Weights of a small GPT-style language model, trained from scratch on English Wikipedia.
Size: 8 layers, width 160, 2 heads of 64 (1 for keys and values), MLP 448 SwiGLU, vocabulary 8192, 3.53M parameters.
Training: a variant of Muon for these matrices, 122M tokens, 7422 steps.
MLP neurons of a small language model. Each row is named by its layer, matrix (gate and up: input weights) and neuron, and shows model dimensions 16-143. Each number is 128 + 24 x the weight over its row's rms, rounded and kept within 0 to 255. Numbers have three digits each. A neuron's up and down rows have the sign that makes its largest values positive.
A block is one neuron, or neurons of one layer that tend to fire together. After each block is what it responds to, as a language model described it from the Wikipedia text at the highest values.

L2.gate38:133128155120149105100088158106098166158112141101110131120130148113144147120125133103110120136097157142114144122123119124100126099141103161113124129133153076135151114143085090118114152098071135133139133120151159167130082152147107104134083163107106156148156115142093136122102125101113124161105129147162164154142167131142082159110119129098138120150107098108092166160103133141120102110062
L2.up38:113132099128125142146113124106119139106120183130138138160103131117171133131132119132120104151106143104146154117123092128084128124126140131141139156130119117156120127084117133156142180080171066155063070143103136164127157093123170147116132149132104123134111120155110121131100111122082144106127103092071121105135107147140147151107091109104167119116145121134149121095133149167094097106140
L2.gate84:112131137134169131153116168105093122087115159165127128154128116124134147142118126111157129178107148143114093116117127135137141094146119093155159112105083178110135111128160092137106133128155189141113103118135151156124145150094172142099120120174171133145104117096133145123135175142123139128159126138121074096114141135097080139141130137093147157146124124156144131163096122092138115115135
L2.up84:125162151128125098135116146158136142164164145113160143156127139088132095093120153115165123164145167187164129156149102091114114158179120113132134146170139110100130102117169143126159151121137113140101117124094107125145144102099156107122124124103141102140171151131088118106145143112109125106120161128108137134052122139153100112154136105107197091107118134170116158148148159143119188162150
L2.gate90:117133148046119094116117142142097135158126079127155148146175076138129122128134091105154146152110119142103115131103141142062160166122132156091150109116150151130112124115115136097121148092119124112161149137127115139113156174147099155087105120123105153143159110147095142131115145132144157129125088133132147133122091145128121091151114127139160129134129119155121160135105129116154090077071
L2.up90:111148131161140144098190142138095080174122119120143133126122130152105120129106149198065104157101148111131101137129144125128159150115116104151143107104135114179112112127096083122168130175134103112104125156118100111132132145150128111160123111108149162081151165103146128149146140088131130116112101101124145128113128094073110150134140096133114107158119104124126135136115115135144136089138
L2.gate92:086080152125106150086114145115132153119144150109142122140140121097144148150146128095116180119162078088153185097122110163089095107159115143144110113142124126175140118119146142135126163107151108140114157126074154103170148123138112180129103106089123140152091136140130154096143119095142126105133124144089162141142140120130127129139100115088127146093130171151146103129133153098140127105148
L2.up92:109109139129159154151114138185093115119119159095120118119152118105152109146153101095169142151107098074135161121120099156154144094168122115114169142122137121099140132164105108164113102127127152138117163106147098104116126149126122137102106122127147167135136125106073130126149152101155181112092120131114161135125118112125152086114099097137155113128125165172155125140117118089152158085162
L2.gate218:135100150109112170142152105145117110138166161119140113103105138127192128103129151113085150099156097105137150147122086100109112125153108108123077132139174114121170101155138149125177134121139165145122158105137117155105087109149136137184130105132123122110115139083086129134099111131145134159126081093111138118132174144131136139142104096105128124145176119118192149110128111132126099119166
L2.up218:140139113129113149145122155113137167134162143155117112152168142100106091150104206144136134133122117150146150097147125190134110113169104133119079127168103129142129154122137135067108152165107102125123130129158138106115136121137167080142144167102114125147124137133140133117121167125123120142120098118139128107158145093108105104118070112141119119110175108162104097137169092165145119090129
L2.gate256:102121112100156188124113148142125138145090161129128108114120149119152163168120168121126127151146162144139138191127133156124148165152150222139178109084139145153101126096152092131129149091183139117129144127116156136116143151121121131104104125123141163148114073141090139083136086151117105156137151120113149130097139156091144115144133110139122100096131140109138141125112148138127098114153
L2.up256:116102165153120113145129131136130124136123103084118135100112171111092133139081136140138110153122156149136095122107157139122135173120089125148138139119159102124179118111103128164099133085095146127068138133118122101157124127157123134116113076119101088134103129119121160107134130113069126117148141131119164125162157124119135120163159122136168138132114088127086134141061119133108178125157
L2.gate381:107160119166125105112121138116140153160145101135118137083128106152126112140127126098139194115107173077122165102110150130097145128133112158107134131148128127140092138110172140096163158138108088126148133152168179106124145151155157129116157116097155139106117089145078143126126130123098123096121116124145156094141133116156143134112162134109124150148093154106103154064110112163135151144138
L2.up381:139140140095154083148177140145148122136072136157151138146117099161096207114107106152108107127132114146132162104099112125121152149147115128134108101150166144145137125167151150112147121128114100127131099185155158124099122119148116097094116131165136162116135111153073149108124144154109110123053118098111142112123104104130140107117106139138145119145102139109171139143141115141137107119152
L2.gate427:103111153111156116110099114122098116166107087107148127123142173146125134119121133110125128139132160138129154131116141131127163157138084147088150121112110173145158138090122102172120139142121143091100152119125157148119121161115095079083123134096106157130129107130130122090144136146173120134116099135160087087114115079168107099128111126094129125115094150146101161127130130109114144120138
L2.up427:112139129114155134134102158129096104142141136127141093138108133050130146099116116136163135157165129114116147114129126108125148121118136102134105125120152122129149156117129129112106180155118145115078099112136133190133111109120157171150087144129113133135157162148115184192150107129092154102172144091147158103121163133149110100149104132140125152128147098129142201106144131072154138165133
Responds to: Mid-word consonant fragments. Word-internal subword pieces, often consonant clusters like sc, qu, sh, inside split words and names: Sub-sc-ribers, head-qu-artered, Rehn-qu-ist.

L2.gate19:129152137129158149095097151141107154121143129092102136100096131135100107137111104112088130134144132113112109172131133117141052089165172134132135174151099109147094072159166146124120142173133118132155116143118103118129117164134119174159130126150154113137157101137092120138128145194129110147166095125150100133141151152148094122111155114163124122120095175142119154108084132130117119128099
L2.up19:122109112133138123134178151082141142145138139119140158072132097155162150072129095118101132122116168155112129134094137163117138091089123132147137164122113160057124148113133126105135133101162084130115120080122145148158121151144102119146170180119119131147119130139147132102096144160124121093098133155142134110136136120145168135157119141153152130127120105109128126135150100173107122140112
L2.gate34:134186154147121161141170134117086124133168114136122104119123128138134139116135110129141133107078134082132089095104160114139113123134101141171108145193148153093153084118115138141111126104140114100106157158178103129123165125095111088138108131077118161161101096149141134126100146149144104110133119103160100158134126132128152111101142143120153119146147089102103096163097149093137168112135
L2.up34:055114101126139099116170129096091099163153126107126121120143155117090132112138104154111127123115164115143146072148156103104099120144129144091150126119151143123137118124138103135131131131118116121178109106179118113143132126108095076102149134123182116156104142091123134099127103111136152081116163163111133133137097140123119171163134096137111097120124113097118137094136160111124090159140
L2.gate67:090120143104118127120125135143076131139187075119106101141102127147114141131170112168128090128119145109096114133104161137137141122143093157155129117152134129151134152157118133133129127117124151140132134128188129128191169140137146111138147141055110151149130153112110141079133116166117111153136147152158146154105138121150084176133117164126121172151128102136114113149175147106163168108132
L2.up67:137156139115130107133144111101089154169136157115085135151101126191102109064127164102125149110121104124142160181099130127147124153136169130114123159134114132168117114138128128098161131134119137141170157126166096095158122118156069165104104139096077146072114131124149174103104096113134110113163134120087112131132146142142150140135118123114148138089133136171108124108125133131156118160100
L2.gate107:118168111109103119122091103127072106172165150116146116129143131165118142116117149155087112128133150136142113144139148084099118080104140150119081165144112080180135132152159134135125118118089124142142156149108107156139084078146117128145107123114157107198128126135089156148164164133120100134111114148116089094149126104165125128167114117139133103094139130169120186105095143101157125123140
L2.up107:110130164109117121148137109106154106108102112109114160129140147131122139108138120116174182133143144165119132135107124128111091156126120171135149146178147115151123175119140134153073090172116133101095123146146126146155139156123108115153139119168162179113159141121151121112098144137141117086127134120156129070113085114120091080130084128155162111086169133155163115168117103148135116157141
L2.gate127:101124151142148146119129122154078088139128099116125107109141133174117149155146083111103143105109096114151107148117113122131119117097115132130162131152125132154142156160142112110124153103166136123148133130115109123105157140134164129148133109105140153115110159081087143092164159113132129140124123085145112092147128105151116134166130129124203155110124105174082180136110149110097115142162
L2.up127:116099081083100105135123134108143079115156139160129123152074123117148130121114167115107129130087132106117097150077079106136159081142108174144113152158125128179095136138131171120123162154112141122070164120131102088095156148116118169138102135145113153135119131103148135121146174127121123119158134131086176128176132132160136115143111134160113125118116165101109100093173139137138099180117
L2.gate299:127138148132129179117105112150106143136162121145132141087097119093107168140162118102120117099140110159182089105112133132096096130075161162127126152180099131143078137163092106111119118150101134177169119168110155144148139123158128132127122126129093135088145100135142147149091095137141138118074134129126152121092109115154104134169152101160144155086141133110098146149127161133112162108164
L2.up299:190112128128132129124127124197100166087157125158136117122128158153125176145118120154122143156136120084174140099109172117146108158123102100156122109161125110140082158149106131130138142152119121106106112097153128125137108107145121122118156094090166188119111159110107123134129109143139102092172134118144161110126117137113089125157136125158081124122105119087125097145132160197098110134143
L2.gate373:153114127126116110143130166108122081132124079143136083119118112116109122142122126146100138152148137096153109132120173134115125123098149129155105096153143151140122094152187135172114163114132146115151160073151130113117124097127106127110133129104160113125105124127187073074124121183175146110123142110129141125101095146132119140150074124118089083124129147151121108105103148150118134134094
L2.up373:152136151123117094133110147113140079128146112104141116126163132101122106056103116096167119157128138140097076112088158137108137104116101123090130173111109197132138155172131137105119170152105137131155065121157138096129110084152132119136108139119125106115092133102104125091152154109151116120120131104123130128122140176151123118163106154159134116104120121141136137140111115178174129128139
L2.gate380:190135167126157153164155161167120145167147149090109131131124105117079093154120105093192111135123140156132132100141135088127135125129125154059136149197130128115179078127119104140151158172165103142127113135130161164132120130142096109120101135082097108119157123093147139143102115131150123117128149130149117144120142134157106126132147138128138083117137148121103140103084128087105136124123
L2.up380:101190152149087130145125108110136097120140117124134101105119112097115138098122130126120146167149177170155130151135168149126144096115186184102098154135143102140118146105126105138111127139134151179166122156117140127137093113129117151153130177122055143123158086104137136136149120133115143134142154138112084133185149120126146159149154119119161107090100127167117167172138136151131098121140
Responds to: Markdown table separator dashes. Fires on hyphens in markdown table separator rows (|---|---|), usually the first dash inside a cell; weaker on hyphens/periods inside names (Jean-Christophe, St. Louis).

L5.gate9:162138108098128120114117116114108136127124149140143140111128121116093161109104142180153159120147112171144096113097172120116158148155097125149077152140128143147127090150099129115136146156156160141118128122127146138155110145141165137104146129151158108126108112100139084137170155084133182140111166126150102163146126114111147141144133115147137168095109129137138141144101130138193134106191
L5.up9:106172102149123122137132141154123136106122119117141111133136076141154111136168126140128139091148131126123152153157116105103143120129099131147061129124100118129085148113129148164135171082146124117144160114140108110113084169095128134158135138123101159112196127120100097124113111106141086154162128099096185081136154098169137131125162166085133144118117150114112124099148147149115165120148
L5.gate150:108120123130111117181146154138119095132124144109130160091107114137153181114101110158135100121152133132151120121093154176122135130139129173093108145111126070133133140100110143155126158130102165136116105130109142143176188068149101123116102108151111150126106157126113085100126129129099119134170147106073131132123150130121162167142106101101125135130127152144139157119131105113145126124131
L5.up150:096112114153158123132156133134124182139138122137126117138135131141156147117109147143121098154106131137145115096143159159180135115090133115116138080112092110114133156109108146134160118154119150124138110108137145120120172082126146111118127109148072149129118137123139074167106122099124105171151143115115172107138122145102088150145138110113057129145104136151072129146145127118133093078145
L5.gate185:103142104179108139156127152146102102148109141111118091148117154145160170119135121145142123108151106142148080168132138140161141095087100097115095088133140118124162119092160100121159151140103107129138130115121154118139133110126136140090156148146141146189096135154143156135110145099108098109093144133153172107101148140125139130126133094115181134124150150142202116168096125158145079117122
L5.up185:143174117144122110126127172134108127124140143112124185115107168180094103100138103149131116117150147117135118113108117118166162086195134138157122138126125145145119083148135128092106168144143157165080145138130169120120115100109123130147106115124131166132115166130140138122147126132101119096104134131135113136115131121087098131100111118108104183171118121101124125135136104127141152103164
L5.gate204:116138095105170152158129159184096136129089159162166129139109100122115168144145131146137159110133124121118130176098135133124116109094113136098085180142114137142131139131144128123118125174080151116089103137116096076091143124102167124138106144055098135118144137131151091109090145103089166150135147129116174079116130102132157105159141107142157134117132131116107169111106129129155150125158
L5.up204:109161159127158137163112116142143125142119116136145136117104104146170172098147160163164156101139144105127100113126108136058162117103137130170088128139093108100143144136158120100135110121137107131088110131103118160091091142145145114124117135138109153087139093131142112138112126113154100091163156132096148124137085102164140144137133141122117124166139070140129139149149111130099132126127
L5.gate208:103165098137148125108150141130083146170119144109086110071086153134107162128104100134126140131142127135106097113120168116136122085134119141102110162128107144134111129093113141126123127110089113119171158095113170123122143147125137100154159124183124133138152135142094127126109173111149149137137121123150109117143120121126033064147139101141109119185165103160126113171097107137102137115111
L5.up208:117175106142119138094127093109100090153108120132165139126099171122145118179142147118130137103118146107163095126101175108136167104166143091132129150123123123151101116073132157108128119078117138131128110083154095157130154112124117092130149122108107155126091147123102159113135150115109130097142116095092195085135120135111059127131174111124164134146106140086115140127137127113137113139161
L5.gate379:086111079136104110145090114133125146134117134127132190130140126089123135132131131090155131146159142146096100147068139128109138095139113132118104107120106113160132107120162136177146156139092151118114118124130068103160114125159137111151115116121141151098113127158135144097133121095171156096132158147151165124109139112110117150087136146091120119088119220140138092131094109177144125092132
L5.up379:124115111113150099076119132098117106109169120121149103138122098108124157150075152160133104159087091131129128111187137134168144137160120154131067151109140131121108146163130096098135119090120120153154109128147129169087156149133113116140132142112120090166126153105141093121134182095094140144135106121179132110148123126144090129148133131096115120169141104124120087115096087163163134091142
L5.gate397:066103097156163109141069101134126152178152127118114157165098126133105137140109133113153141116158171122138160109121130149126115122137150155117101121139164134137133175136139137149159118094101126126104148130131107160172117124184099161127104139123136131130107140133146133104105144106134115111157129160083156142138152072140108078160151088162150122101134122146110092119144119193120087102139
L5.up397:098122111121088125110113073106107117129115122154126108097087156107155173135137157101119161135122121128125114097128126134150131168133122118095158104113127123221124076101151139153107108065118116122099098090139133183145160129154089138108176119133112121114089113120134092154113130114154116110156151147139159109141087154119131144139131101120127124091108154159101124129138174169166159141109
L5.gate425:090133144137143094136098082228151104142160153131136109119135141091158126145117158148126125134155113121108138100083121114091152143125119129119149149128099122074098134146120119102168119115135151132100147144104164094177139123105122121150136172152147158146122092116142069137124153124110158138137147138120089077153107157148151142120116113131153124082152134123120128114144156132136127124108
L5.up425:096117154107117154151124130125124108138084102126161109133128115154128145146099129145126099151134154122092124102179150086146117148098159113106122123110090115081126134127109108092156121128161126176162153128102198138141151117158132111134117165156087126140124136149138116119114099101094137133145144120127154134145099075147100157160151125154101157147153087122162179144164101106113140159133
Responds to: Table-rule and mid-word pieces. Hyphens in markdown table separator rows like |---|, plus compound hyphens (long-dead, full-time) and mid-word pieces before suffixes (att-ache-d, ackn-ow-ledged).

L4.gate66:070122156139137150139111097178110116141124150102072152128127125120146112112098123104130124157131126124117175114125137132151109110143127142135174128152130129169138095118119136182123116089132142141164115135104118100128120104102129156131143133107139095161102130190157155130109110116119121119137103107088152116170104113076136100125119120133138137117134108124101116177137150120101142127101
L4.up66:125104176110172115124084126186173119161098134084098139089138117122132106100139125106144109101091152150131180102088134132141065143135145113123133140133140106170125072096149091130111108093132148116113090151156148101143119105117153161110139102101159097124091109112141154109125123117119141115120110145135147100129149140097120120138132118132173115149157130157133159125129128145120150126122
Responds to: Mid-word fragments, esp. "sc". Word-initial or inner fragments of split words, strongest on "sc"/"Sc" beginning words like Scandal, Scream, Scribner, obscure; also ter, ruct, exp.

L4.gate430:131188109122148142142096144145096140176110141119114104099155129085111145129104102122074152125094133143099159140118129135148149128102119104141135121094130187149145122154099109104133122133150114150152146142105097138108153100109135131133158137143133105129115130122120132103096112121175178067153097123109095113122143121170124155150141142074129134103084144058149129114138115115127120114156
L4.up430:156131114120111114125153158113153118095148139164120136104055139133101119159135136161139169108100150110115137141149125126145134125143132130143116133098156162137122155142097158163108085141091112092107119117131101121106132101079075159106135139141176167138136131135098127125098125113126204103133129102146091128110121143131103107113159136182134160139113136094113148071179103120142099132131
Responds to: Subject he, mid-word pieces. The pronoun he/He opening a clause in biographies (he founded, He had previously); also the hyphen after co- or self- (co-defendant, self-portrait) and mid-word pieces (Prin|ci|ples, Tri|ni|ty).

L5.gate10:117140131133169160111135107122072153143124100116158113145109134139163077124149134154128144152139121117140121128128181116125087116161138126098131136110106133142104126115109101096143118129097129146066155102105104086106088100142109123125128113142141119125166160111124142164075116138114140170111126106088132132132129125082122124124091122120159124158121094118129131139151123146183142096108
L5.up10:139123102155158148124118102109081090104148129126098136103159113123184107114118130114146113141075132116139156113124120118140170173126111125135109127082116160156108098146146145120130142172148141123113145180105164138124088101136143152088116140097114147143143121131151137167092140140120112098096122139088163108155119133139143107137154148175100132063123111104102155125170146128140102080125
L5.gate172:114116120126139144109140159137133125136106109073092137166145130138134112094142074112109094106118126142110114125122140187152122151176097115128107083090146102150136141139151114149168143122086148127179104105149126104103148147109157134139121098158133102135098112088140145079110108135121139107131086128130111096152100134105177154174180133100119124128157097141137109138127118144136105184151
L5.up172:108114128190131131135144143121131149133104120161114100111123112124141125128136182130110137122130110090132109161093133146115119124093144083165149172124127095177178139121127114122128129146134121131138135131145086141172121119117101102119083073152095128145128127179146126145152150174094157108136143147139137137092098095199159136104117123172128157138150121180124134126129115102150114171134
L5.gate193:148118109111082143124103122141124134149140139112115125128144154109159153122079118125142163147095108149163115172114180101120118116125117126174155115143149163111072088135128105155117165128151091137075160106099147107092158098113110148158115124117133141142104095135136121139147120119162163120130092106162129099126094128138171075145128118134140150100147165129169112101144144100118133142126
L5.up193:158127098142085140149092108100125117116114137112117123181107146133117142147131158141105091140072166133126173131110133128089124073139141095115087104138140139126116145147110142128138108108128157123112118100076178169152111127138111137084112126152125166145088154124116161100097135126087117117107129140162155145103153109099131142132102140148136119148104070141114165126108140114098127105164
L5.gate222:130128122157110078108086124110109124127069138114102156138156120117127097166090145122114096158108112095128162105145140153106115124147113139126075121101132164132099093116131147125188110150107157154118130091139121124114148162147157139148134142131134132161097143105176118086128118173111125110133159148149155083121051126119108151142101122161115144168141140170159109132150154105122121100147
L5.up222:123174117131114099127120143116138158119123134089157142125149095100100120113148182140153164130095126144121083138155142140093172159122097127120114126088150123127103142149121094140159158123155161076124131107110145116128107161130078131112139124102108088147133119099105114096102156156099136168121129102139077132179103145168115087137154090143152115141154120138170115108170092142134175122100
L5.gate268:146155114108115172128152135128110159135099119202146132143123097147162160139135161136145146110144127161130073167131148128093189127067097093133093127145109132121101138148140089120103174105146110148139105123094175126117108125124131167120116105143102116148146123158142131127126154144084177120117120153164145169142119106094121115158152127169144149123141082112131137118115162138155107098135
L5.up268:145085098086130187172147143118110148155157100157146111146104116120139140138112136140170107138088104136152136153130129126118115122118145113164115167073103129166120150153074128142113148163139148135134138116122173120120129128147103121120142164117101099144162131117126139144143126185128139110145074152117115102100117156125102140116156135097165111109133111142094100114129128182163098117139
L5.gate281:121152160124126101111145136132133102126121139156154113139126096155174133094135126133125143152098071102120084133148188087134137122104151141148137107141146142138120141125141112088157136102086113094125105078099171103080136181164109156164109122124103110155120125119164132102109113107134152122096195127098107130100100162134125133166128121127172119150161107119107147116093125089114170116169
L5.up281:119119116131090136101171133129120115134098127141211132109131102078114146136148104160169070132105117101105114107127146128146124092117147088146123093114121105141195102096131116096156086162127115135085134161104144140122148088145110159123153117122127136147123104163100137105122131140162135129127120142142134134117126114140149086137155138130121125104133133083152141120074142177107123108154
L5.gate296:127163120150128110107107126096073135102122115122073129110113135146157094162124087141195136154105104122164104106113136108119146122149133075099157135139125127157114149101101155110164125090146110155116139112111154104132143141124179138146130148127122162122115102136112135139100097128121140137106136118150163157130095103131165087127112127172121154127146100104137197140060115134145122115105
L5.up296:130149119103144147157148123099096110130132136124150098129131118131119185101152163147157141097140073115150131121120159135086100131104107154112088161059129155149114124114149128107146149136130117103148159101088131118134084115148140108106152128128109101122173139140148213158137152126147104165130169171125149136154141139114133067120081140146125120153162155127118152118143114173144127117133
L5.gate443:172069145145114126090128102177124120152144113121140102144126109167134127125115109095108140161076127091159124119127141148115141140078105121174140108128121169141113097093111129099124151145141133126141108120145113084143162069099136127101141148146118115123144167161136126164141120095146148129132117159149111133128135140135109127156103116127122155138081096150121148173115172183138110115158
L5.up443:132123099144145133080136163140115140143161149180097118076123109152144130134139117097156107071142143157127118139083128119147142099104103137135138136188102108134103134108135139115131146108155131158112126071075164142132125138137140139119113106130103082105186153146134142120166124145096078161123134169138131143188069122172088138105118159137118150136099128128140130149173140160110141127122
Responds to: Adverbs opening a modifier phrase. Adverbs and adverb endings that begin a modifying phrase, often right after a comma or is/was, such as often, highly, shortly, widely.

L2.gate8:117139116117122122132151132114134188196123133130146096156154112119158122088139118166121151112122093143129137124081140149137149126094089129141183145085098128104098155124153128073153158101189137111114155135088157112109112130145145101114142121140110117129138124149101085130136122145148105103105124116121127144123166180139112106165151117144174129082132119140113124114145138144098140043147
L2.up8:121159117132122072134147122103106112141144178097122053111132116139185136142153162131128138150131118143144138111154130128107138082122076123143167139129184102096115144112133131122109085117105087160123138125092137102151119146137159146149146133164156109161126112154125129149149160146153125156112108144151162146130127149155094128145146173123180127125078117118099145164144150110133128089133
L2.gate57:151108160091113116104091113154085112122161136142135102135147136104190145122175118146148147134107143137130104158116118128123148195171134128127092099150106131123117138114083110084126122127163121142157119090109149145136169120139148144145088130154152120110157147123154149125148110137156104093133145122119117131097117102124101105134147144124162091094162131169170068142103167122112119111144
L2.up57:123126138082125140122153136084146108097107141123108139166105112157146140166128094088135096139071118143144082082129170055092209114144104125122116144162129131125122141133111099126163111109134130134087119110139146153122118131128116128137158160105091112133132143139130124106159138119140129121115124161115158178123100137136115065160071122148117176093151145116129155113151103110116161098139
L2.gate78:142149132126090157142120108165103133144105115105130159112095140151105131100103116118111095152123112121111138128083092103141159130111072149122131135114127084095163105086112129091112166143154117157110097142105146083119115104107134092147112132099119156121127152145134142178102114138103111107135114153134180106120179115153102103115120105168172146126150145127132082153085150115140135122106
L2.up78:165134136144139118103108104088088137144126138153123108143132187140101146153110095151122150136167153137116111145145126090120125157127127163128121129122129082122163080112154111145123129145122108169082083153063090114123134079100112139161151109107120100116103093117140134146153087124137118131169124102136112159114104111151181156132141155130139110143101127097113137087173152185105140142178
L2.gate189:146138152120126136163121110137132093144101123130173124117117120122140176178117102108135122116141133168127063089145187126159142166095130141121117124102127119128126109122117120106129125131107138128113144125122198136112124139119139126094125117189122114113088177138138119145083115137147168149173083100106125112138137122166169124159107101126165122123124119125137112145105104142163135153202
L2.up189:138142114146112143139094126154080124111121175127113091151126112162111150133140128106074117130134142171130140136148115135174124158140096137101115113150135114122117171120100113165119148096113144114122096149153134112146131143086142101080113102138138152126119196133145139107133100130133074117144092116102142121090092123120171140101125104160142188113101102130155115189106138062126145118142
L2.gate208:129163117084121122149109136150144142142121151149120118125099126146122121164119136117149141108159095116146126109119156093134090146146103116137184125111124126124094103119127100147113119086148170084076167139113118139135135158160122110121134115139130100132082105183138122109138111154131155115152082147148133126157141140121121141159154103148085167150110154112107143099059085109124114105106
L2.up208:142061091144123136117113157122126138153122146132122118149157148138120121124131103098136102143120117072112132167086123088126077155140138112111143102114096107098134178108126143116178125119114168130135113123102159164130096130110110090087139129143116124108154148141116105155105121096141113125112114109130089115133140144145122186139154171128169113122142112130123152137136101181177113128111
L2.gate325:097138133120122124111147159116131116097134120126148115137134145084146133119129118097154162123115131122157115121157171112141086136081046082099104128177140127125145183132163101098100148127139113127178116113125106093140136126088156103140109132123097138145115152144137156128126125070131119150115112102157109091145137125110125141111144119136130151116131117137102129090141155113163122138151
L2.up325:128106099137130163089121111145103097120172127127126130114168112122116110158107143121096123108153162159141184129129141142107109196137146150141130117129119123103185162125085174170104100146155102121143121102118176170083126125146117077146109123122130099143144146100126139084138116085165113105144160124106132102120131139115118139086149114160132166133132158166116133142124148143144101149163
L2.gate328:113127110144080137080123060107084149151133102098124101146150134125121117093133101124132167108145134134164121129112176167185150127136116139086071126092135115149125111090149158096105167086111144116107128125158120123129111084130102156139147157114096105112150118094102135134137142128115125136131080128079100168139096125130120143145145137142164167146140089149128109156138145095140121164128
L2.up328:117150117146116135098135132141118137101150125108162153117128124134141160074148105133105139119128157175104160195084186120134141139103144162149156105146103119148110111074095139133167135069145128129147135127129132161139130154152093157098112110161149167115088097164118072120113136133144139106134141113102150157152104106135155153113187119095159139130148116137148095113138142149146125130136
L2.gate362:139107132136104127124105118159116116117120156159152126182146154135179137136099093143119129117120119144122117114122123095150133144128130099123109160099118129153074161096131113133113135121133127131122095062152108118072127122113154118114098156097114092137109113157129168111102127134158111123135134179103151089118160145186152131156118068121134101097124113116085131080135113111120119129127
L2.up362:099126125126095159106144119139097140116143139151162116130134123183131142158119086152161106151166150122102092113127114091175141120135119088139112139130195164150121069101114090120154155131125095136115112141119151064125108106120130124144136143119095086093158100167132101117150135115101130107163109150141117144121140142107139127136124112147197147091128094113145100112136118135124132122119
Responds to: Pronoun "he" as subject. Mainly "he"/"He" starting a clause as subject, often after a period or comma (he was, He added, he founded); also "he" word-starts (heaven, heists), "also", "began".

L4.gate96:136176145114150126145128108158065097139156168127144099135147115144130143131158154106094169123131133092146120136190148145154120114078131119113137165155118112194149129129154154144111137140088140125103113146161151119129141117127114078099129113113101117167131151108145149111129120116164100134124129143152109115087124139113120127091104123120138148132079114135114175164126127144128123160165
L4.up96:096170134098146102139116105128089129121145158138129128138130103161111125116154139129096139138146149139134139117150175114146188094133132149140088156172123084130147141097109159105126115110102106122097104114121145171130143156104168116155116111093075154106146097113160149113119145081124112094140134110099162092082110162122133141119112163124130126142087080138097168133122149093149133157149
Responds to: Markdown table separator dashes. Dashes and pipes in the |---|---| separator row under a markdown table header, or the pipe opening the first data row.

L5.gate50:129128200117102117117094125114148131148087138087106098129158143136112134082103155138118121144100160111131115144128122151096111132141113120081140123155133110116148136105170113092136104160116107113157113153091161161135121153118105146108112126096110134183122101102075117138116149104072121113141177139121114132158096142145115179159180107117107165114132146116131151122106130121149117099128
L5.up50:148144161127160123093117096129069133176140122124110108153170116156139134091147124140139146131144129124170116143106166136145148132123119128154138122129170128136147167136159119108088104160149115109154117099106147131102186140136141086126137143089151116150140085136153162178100119116129153144120158119148128179122100144090138160140153104133094155086077149161100156114080137161115134147133
L5.gate116:145162122057125127140137189138129165162110187117121143148106141140122164180103148101142148097100133141108121159117126105087144123109160185136116121119127110090118172123099085121131154130125108150112105145160116094141102142105123143151099131131154143144124126108159110135130118123136120149135102154095105116135137117165075111117128112136113133156122146138134111181153155136126122097154
L5.up116:133139088117099136158085145113126119112120083131136128122101093122105112167112137137156138124131093145131092134126154148111102129154150175163114162143132108083080104109155122128158201156160127154153107154139128112152129117150093100157128133141074108112114150116128166105142089091094159088153192111097120117126101129114130113116136129146124140150121097155180119116097136133114172126116
L5.gate223:124115100096112144088130056104142149086115147127152141189145121103164151110124101117151161145124088153080142137141172114152090147159122090147165117118128125126082138140090127168141117125122137140167124126147139134107121174159091104143153138126144143129156146131099114087134087081138130154140127128119135112154171131128120168120135128146134116126144152138120121149126160147150081103108
L5.up223:160137136125121064100090133150108122181105109148116138143108117116105109121128154135103156110107143184130057147119142127120131090128131139138112127117159154112130149154129113100153166140166143157151149112152142120122152149114096095129123160156098118126202125144151150113127154107098115128143133129159109106136136143108161165157113107151137171131104098129130122100140110152123124079120
L5.gate243:100144170136101128101091124115157135182123124098090130116145105127113123087109142149129133167152106134158129108087096117113158091121114113104082096111100119129145108107155158103080099154127097162154107144148158136097128118079123128112094151121095158140132123106136157140128154173172128108120127123176162140128099087166109160142143118114150158136106097109107125122106152182129098145175
L5.up243:180130134150141157121140119130111112131110075123110085112137144114082182147125087137117108136103082111134117157126111147118149105100142123123156145194150093139137160153125116141112092154131118140134121184141124131131176122102136136145135143131112128082134129112136100112152097105138155081113138138085090145093095110157129088124095149103125154111163151155077136098134138158161138139122
L5.gate299:122146112088123089152124128121106135126120094122131137156135155132147139155109104122135115115103099119134165154133124116146133079147131119130129140099132145104120149069150139101162162099129115119131099128126149122165154148105105115103057162114157123126120119111104126112100105077144082092132112116121145141047086135155136108170103101120116136115148163149102173164118173113164072119150
L5.up299:189118105126128110147146111172145123095132115124107134175138097141103136143102143121174099170130156106093139099114128138104143129091165143136156122104117125135101100147159110109115107090167132124115078144174143080123139137188071118127136111120140118095149141142147137129146101095146163109152085133129131128144171105142087121104139157093126146113140116154148143135136119117107125139161
L5.gate354:168145111125126113151128099169114179123130106150139151129063106164083138156078138152148137145135179154184162108133077124126133118154144136120078108106144139118131170168147156108126124134121176137073143117133109095140147162089132105115152114109143100101171105109110117133150135121117100130143134098169142125085158161112114100131106127130108167103118125122165128143141158124143152134161
L5.up354:147137110129122138136134125152146135113162140104135162135122107109106150120156125105150159147091083135110114142189058117160139143132125113157127118096131110169137105106139137122122147135092102131120123126137077162102104096186140123121128134106134099152097126155113149084144156112135127179107142110139143104128112087144120094136156098121111124098161131177141106119089103139140139149152
L5.gate366:144118131111099112156127132156138105122130127110129099103129130122142130113130106102132128139130136130117104106095139116101090067129107124105122137125133140129107159050187103143147144165131122088120134149113114121088144141140162145119109147175166117119100154102118124088101168121085079095157144153101106163137125153137172134136145142119149155077164102186140134139170134144145139157130
L5.up366:152145088091142125163102126134143112158144124149121095162084136137176150144157135157110153127174121158138142168089150167127088135145131137157123100094131148122127134104128126152159112142139134126132126143131103152139136136162160158124084151154134098090148088120118096116186131137130099118130145164108111147165098155111134129109123107117161109109122142158156137104116137101134127123089
L5.gate444:185115124104123142173147125120118121141076140145129112147147143137065096176162108117117094148123153132111153118149125108106169137128143138109114114099161158086132167143118170126124129148118133107131095106157147107108119114136141125124090122070113122125118177115128133133105086090109118159106132067125139144162113152104118128159083130113118114155128149139133154156183161159098121153109
L5.up444:142131144184115104130136108092134123144167112117107108099137096193153170135108111142131163112134086102121162121129114200120112138151117114124107130146137124140139137169117166127144144129123139131094118125161090102150127127122116135144127137134142091137140146140134101123096115140120101100103157082121115095169112130161079184160130091142149141091122151096106148137141136141153102091137
Responds to: Unit-abbreviation pieces. Unit symbol pieces after a slash or number in infobox fields, mainly sq in population density (/sq mi), also km, mi, °F, ^; weaker on mid-word fragments.